MLP neurons of a small language model. Each row is named by its layer, matrix (up: input weights) and neuron, and shows model dimensions 128-319. Each number is 128 + 24 x the weight over its row's rms, rounded and kept within 0 to 255. Numbers have three digits each.
After each neuron's rows, "fires in" lists the words (lower case) most often at its 100 highest values on Wikipedia text that the model never trained on. A number after a token or word is its count.

L6.up1335:176146137110139109119104124139086102123125120153134123158096127126175088091152145152135117151117165101123118130184131082149164132128109117115130103167132107154144105158120106105129119145122127136091161082156149117102139111161099149138139127146156184137136136112117087106101128162099127181129122143140126074132063158135131137121132165146122085152133150133110131091123109114140096143127135071118137110101123139122091135140106127137157088116110125131114122132121133099125108099101164139158094110131161123123123104140150111140109105165132130105169115150093137134134118137151131111
fires in: "which" 28, "total" 7, "that" 6, "date" 5, "similar" 4

L7.up690:115126121155086126089132103104127099127153124136128160136141129119139114123147117117161105136121114146113120152110100137133093137149138114133140139167109145130135136088141119122116149144161117144106141121068088131164135102137134179131118155159092147157129116130112123114139107163138172120122114123132098122147128114103097121126141131114140138162169103123121112136159121118108142121105146106161172131152137121145142143131178163136160126117126131163164086156138130131100151114120114120123106098133150100150158135109141101098071139161108106084153141130132155132098127152168081135
fires in: "an" 97

L4.up1199:113146118110129189086122115119152087128127134132119091093119071139119094100101076100101138119100082122122158098152174117101129146126103093154063150108088088149149132136100116125134097161111134162089091103156166167123141173110139102158098112129173114127107130158111129090144132158104136151111132140106117164121096092140093130126170126101142159095135099093113107128120118150129141140132113147104122129142140111127122115125104129159111186123149120132171163110198107135178120120102116104118140116156141155168149126097147149162120091113125127144115174162159145143103138131124143090
fires in: "to" 46, "a" 7

L4.up468:167133096150112118088082146140149122124094160140136136128120129163117096102186149122144151142114082069090133118083113116123140120101117124077117099142126146131147134132113157119126127115123151135092159138114145142072149114153139159152151130147120097142097121094103123134103160103147160118096109131138092104120174113141108120128108115098170139113154148153065152161134134138151140167117107170127110144125121107144133123150034150130094099120123124093124160142161121085147116132116107147103134126102126115147118112130151085124124091137090133125147149117143132148165183102081135120
fires in: "as" 36, "no" 14, "a" 13, "with" 7

L4.up330:129121114107120118122087174156097135095165107134139051110146103125127101109159117145150131141124070128111141128085103102172093161139140118154151101096121122110113113133121052153116112130164161097112179101137151122146135100126129114114111179149106133126126093141103127137174147116115188160098114098126133174147114121128109114118133130141142142130138134141114124098116129137129116085118104157127155111150173138140117124144134137193150160139126121094094125135149146141141111134120108137121151154138149112118142151135147143074120117130116152113134109110105137083068096090103119155
fires in: "more" 27, "a" 7, "some" 5, "games" 4, "any" 4, "no" 4

L6.up1479:119149169115113115126119125090143166156142157141140102114107158141124084150117044134076117093122103091127114152162172136095096125132092120169113131092140168100120153126137130141136143120110174150153126108131114130127126152126102155098131150169149146164107160156144129102120143131122087149134160135154102125119126138135111173097123134114148126140124117126146140142127117136141158130114125132119103083122138110152115096145114096112079136115123155114150147117128079068129084066146121156104145128130105083102186134082132142091107085189145109106157134052159159140164139174149115151
fires in: "a" 63, "by" 6, "to" 6

L4.up649:094147135115133151098127133122148087150103143165107122111144082147096132149149082118141089160138132149122108110112105109127143096106142154094086123126131127098109121146113137127125140106128124147117120129115118149134123143153114085095160110151123129180126133131129139111125181090138133148094123093127086108133153090138136128094139090102101101158122116168143123133095158128115127131131108158153172173114138118170169120128105148137154127116161162144127079119091124145108142133128165130137134118130103147110119090111126155074059129123112130125141130089108131149177161147112116093
fires in: "a" 41, "in" 26, "of" 8, "an" 5, "that" 4

L4.up329:150148125131124114120157168171158126143143139078116112091120134111148118114128126090151142165125062141129090068086143116116136114112126141125173111134119150139156154145115121097102143126109135116157124126154165119174100118118128156161139114109128159092126142147099142173144097129081124121130149131142080153128107131145153154149124143111099137120166110089122110133108084136185142120143117113169143131111154083146190151150140109138117141132105089137133140152135162099130079127169116141123130145146151063117171107095138101131122125160115132128138130113132133138111149087148132154
fires in: "s" 32, "the" 13, "had" 10, "a" 7, "denotes" 4

L4.up1331:163120137098095118080118127124126104165173159183111112117119090105140139068122109107093136126132097130125102121116174144162136114126138103149158118108134149098114120138100147152110128139121153097116139108124137125139124090108195131092101142131125138147155150117105102152113114102112096127117151144150159122152086152124104120127135131133144115106151150096119083134108123144114176107093121107110131127093141134110118097130135162125143144110133103121123097136148140106157139105161140142080114058106120118118091129147111118173107121182119090101124108124122139149126151148137126098
fires in: "of" 59, "east" 6, "new" 6

L7.up680:137152146102139173096159112186101085149091148129141109105119128134117144141172106145151110117129118151110120105108132128124136102137139095107132125143116112139087140137109120124163137126140169126147151113134110156113100116118104115099125108156137127119112128125155099095120110128118123141147182113175173120130140121127129114126116124109115110176117091094155112160115123143092101102131143128172126134121133107101134112145157106144159144144145111128146097145149130120162112115165113142078114146185095148094075141127103103131144151176091133143123156143156113135172130103130142159
fires in: "in" 37, "and" 14, "of" 8, "public" 7, "to" 6

L6.up1331:158139089146132122118111119095124127110099089120108176146109122103111098130125112119134127140100131123108080144124150146097133136106118182105164134194142157129136107117122130098104124148136073093141144189135112172109115112166076144081084142120132072151112143087084142137115140146118175123124119114133147120147117151143112126103165197124146178102132140148139137153113117146113133137145125119152152106121173111099148094137084086110113047118144135086125135114123157123112095141153156152133135140121097114117114164143124180132154123146136056103160152125185108124097098112108162145
fires in: "as" 56, "so" 10, "a" 7, "the" 5

L7.up973:144113139158098134161105115149150124110095173117084051128132121139111149124132128123128160118148149120091115137103094129122137076167092167159088136140130089112120160150099131113127125130150120102145105130145139125184124133136128099118093103137135168141148086076158141168151141125096162117096105159138124094102111127125111125094132153136130146081103117116114117149156117117143111110176172149131126123134144028126157135109169111147099152128170097117130119167132152149150111156126145126158123123089112126122157164159135133094114131136134145098145137089124096118120132150117150105
fires in: "that" 45, "who" 31, "which" 18

L6.up1408:079151118167138094128170132161121138122156070117110117101111122163134126102108105140103104169116138142125113139167142120125159154186161127143150125127112165131191159112129148121149129111122152121136136095216128157101118125089111075165132160149098138100113113163170101121108111171112132101103166107150136142142116126126157158137128131140142122095107118149117154126171163140119122114124131137135146151098150136136122144122142115123125124132144116138158138143103090103141081098179120121115086131144133108133135125134082092132084114140130124115142170098147121090133121144143098153
fires in: "to" 37, "as" 7, "instead" 5, "by" 4

L4.up416:113157152120133157133121177117115094163120126105110123115149113130121107139148089127106166129078106137136142105126118138158130127137114109150108138050115143160150110130119138118080109127109106133083152116144127150142112138125166153151140119148128094119119074124145141132119138120113166100137098120133096175119135137149120158046137108094098119125162104144146186146181137103155132105139124126132158133119154092144148089082133108112161127165111120143148131132093110151104104091196151115105115112124107124136166134090123118141103130144107170149133142130146133140194139120132120128
fires in: "has" 23, "had" 21, "a" 21, "having" 4, "have" 4

L6.up1497:181135095115123121130081126158129138123124117132097111124085100144124135138134120133090115160138112149142104109147138134171129061120143120114136135178117140115106103142136121135110131207141139153133172106186134169107094105119102127136146098128136148154139109109136160139126106075124108142092154120160130142145143111106154123139134094089144163138143178116058112133141182131129153106138144096096107148113136122152132118173162174138145093172138128158138109106138143108139108103168085137121127147137098121159151120157126127131112140126115118147133129118121127114112110122117088152
fires in: "in" 36, "of" 32, "from" 8

L4.up630:074130099187120117134128119125124134155130144133146104121160136117112118085141141118114145107140156140108099168115108125161119081122127142161115120144125156143119150106067107145160119131162103099122133104160098107143143131100120091115162172142129146123131122094139100096131055100110128150084129104126170071130131144132107095135120125154141108120116156108163095095116118136093130129145134106158133107141163143172103181115143115147172053154095133133120100170138118151160158168170123179170126103139106092155125146158067080117128143141165140088174126137099159133126135097111102146
fires in: "who" 46, "that" 20, "he" 7, "which" 4

L7.up728:122139152073111133121091184109149110131112140129102107094100118139101136135108111119132123127114143110144078152133126162119126143158106104111119186160134153123089134094130153143148106166123155158155100161137129115115139098090100106129138154129084134096140120073187107154097119164091115131121130149125121087120148131144122129137096113162146105135108104123090120148110192137081119162142124135143174160121127111128134125098146123145127138112129127131161099128127083130118090128112138125177159155127156148122098147156142151105065142124128131114094148155158111125152129162122114113
fires in: "in" 19, "for" 12, "played" 8, "worked" 8, "of" 4, "65" 4

L6.up1401:117076115145130140139157113158114169134115149135116165114134111096124112137168131141154130129115124136138101193152139150121150124128096143162114159134143153127137110161130131155125093130118122118134138152158141162178111110150136112121134146141170119109103136118089127142122124154147149116126147159168139125130149109151108138129097142110158112114116091110117095161114108137173123145121155154107107166129099095116098158110108121161106119144106111114163148087121110107087123106149119119099137116117104141065204099146108101115125134160100120106133143111143150149118120173117174161
fires in: "one" 53, "a" 26, "second" 4

L6.up124:133116146180141120133132126134145156106131117126140170133164166125111098130124071124069129185128137105131126099143135110153149168150156077137139129120084128071161161211164124121102164123173135124081131107141137154106109073091134103109123118172111149116107123151064134100134149150140135141158114126107106120105087144128146174155124151148115129105116117147073143099114151134191104147081121140127161121110128092132154159138136120133115139162154109142111193116119118133122110165166115103146160155136142146130121144157117143121128120130138131102143107124133165084145160142103145084
fires in: "a" 34, "as" 31, "to" 5

L6.up116:121157132127104122124128127105162104100174131134164151109151133119105066136148080108152139135107083084126119132146160109113139123101142115124124166146135116106135098120125127181134071137109134130134106128160100142155098129133150145149111140139094112137071157130105139135125153105147141153151125135180120120131129145131131095097137146172152127145159119138146143141100154136127159125145128138081178105124148100156177140129103122104128135086151158098174125116112105105131124103180118147137109163081099084108145131124085146132116119105119138110114100137157107115099145141137145124
fires in: "a" 78

L7.up1016:178156140109114173129117138118151106103157109096128169096154106108111113136159098183121142165120119076152149089149142139094123090156124154138121107148172124120105115171135162105146154109108105145136144136148141131127135100113117069127127132151136149120099156104120112123134124104121158174155131117161134092108127108132123069141112100161135105108157152130115121056136124144181104136118104129088142119104118132125105116148120118127149124125131139138146112119131070117084123103167131172079108158121115113129170149097114145098148108162079166137118134151168156150117120162141114095
fires in: "a" 68

L6.up217:162142139142134137103125079124147154120112091118142088145132115133114129118125124148138142133157085155139156120127123109132143138096116081150136151155110096139190185117129119124140143158111095125136123101139129148129102158112108141117130142092061111109101172121138116104103154076126101121148133155125129106130129125117110128131096130126143111098157093123162159145169141159097146124170107127132101094093151096098137111135094103121141121102142119152148140143141110103148133131121160146127146135138109158171134115120095121160145148163159090146170099072153159142112158157108111128
fires in: "and" 44, "on" 10, "but" 4, "to" 4

L4.up407:124100126117131104125077143181179164137145124117126142122150093181078161144137155143114146158087162107151157117132056124136125117123108100153123132120103144155135113147098128096159125170125144116126112111113171098101136138157155084101121133104111126121153072156119105110157129115140150126104139138128136144137130111122101165133140167133139106127180136128113102134138141149119159163129158125127136133084098075136134140101139162133116116183110102165150173118171129101140128137160126120150150120115085149127131144147093153133128160108111147167129134082143138138125099084115128153
fires in: "of" 51, "this" 6, "united" 6, "war" 4

L4.up1187:107105104126099121129099095121139148111139162101113145096104125118105099114139147125140165106135127128157129114098140142147138132116071105172150132131111112129148185150104182108111167119151141151167147139176103138129151113129112110131072116142124160110111127160155120128128126138107150110098127140129084174126172114131135129084129150105166173126104073098126108152164147141158110111122115158125146161127145101117157113142172119100127115121164124109098128087139118100138166102132124093121104152157143139150152201150146089176122107136118094113076137108132184124081114157165126148
fires in: "not" 39, "to" 14, "t" 9, "also" 7, "never" 5, "is" 4

L6.up548:157164150112135122128102175103127100117094144125141124085112120144122100141150136159124112159137176117124117141110121102147131135108201121138070135138143157132151097156143118132109127163136174114153141142117126150112140136155096169140139103146100133120166162154151104128150111148104173115109124114139123156175132152093123135111157163205136155076159129138162127157086129123123183159139111176168119155119165094128154134168096081128138178089122114162137133105114099117079123152124116128115121154094147077105111126120113105124119138141120103090144143115101120135132129110136143108
fires in: "the" 40, "and" 11, "some" 10, "several" 5, "a" 5, "an" 5

L7.up560:125095180096076093124158128130130141135134136133112128157143127125118090143116128117137123156152105110127119102110112110114163094089098105156133109117152161132184136110143117159102165136100090094106151132095143129085122140115088111156129121110110117111086063143089125122125140158107171147135122091151132139131128115129121133100124103132145115089114098144108096129139161130110111116119126162147146137134121155138115190153123121159159130141133092168187123126114104178134156125106139111109155163121139132151123146134091163084110124137137100098095147112154145142133138147128104121
fires in: "an" 99

L6.up1208:128154156146131089122108103141079147120098146137146164136116148114143134081160136084126111062117124112117158171196112119175130118134169147148112135158135150101131137155120131132110148123155147154093115127152075133091147100131127164109119125170094107183128109119124101109127144129129136120101156134117156106137136102122113153095142138097112133119155161146132109133101138131111131122133111124127110100138141100109154131125126093126090127128133168134136137128106136172128110141121151148112150130155136113143116176161136131131152126129120092107174123125153113175138140156130066078
fires in: "as" 28, "the" 13, "a" 11, "part" 9, "10" 5, "end" 5

L6.up1152:149154126153095114107120137143168125138135125158138088123179118123089177119114207159130093121095136099097104123148128127117135164135076112120138103139128140126134142138157140137112115124117148173142180152104136104105145107104151136130175132131150104119092130134110073137105090136139149127171139105130089133131081159116105121137133118099144095136118126139138152104146089130129166078128092138174166143105116136119107151126174109112154160078119089123110118150144148112159110177144126119114116115099127115141118159096078128084106150120154092082137174115144134119066116115105122131
fires in: "an" 64, "may" 6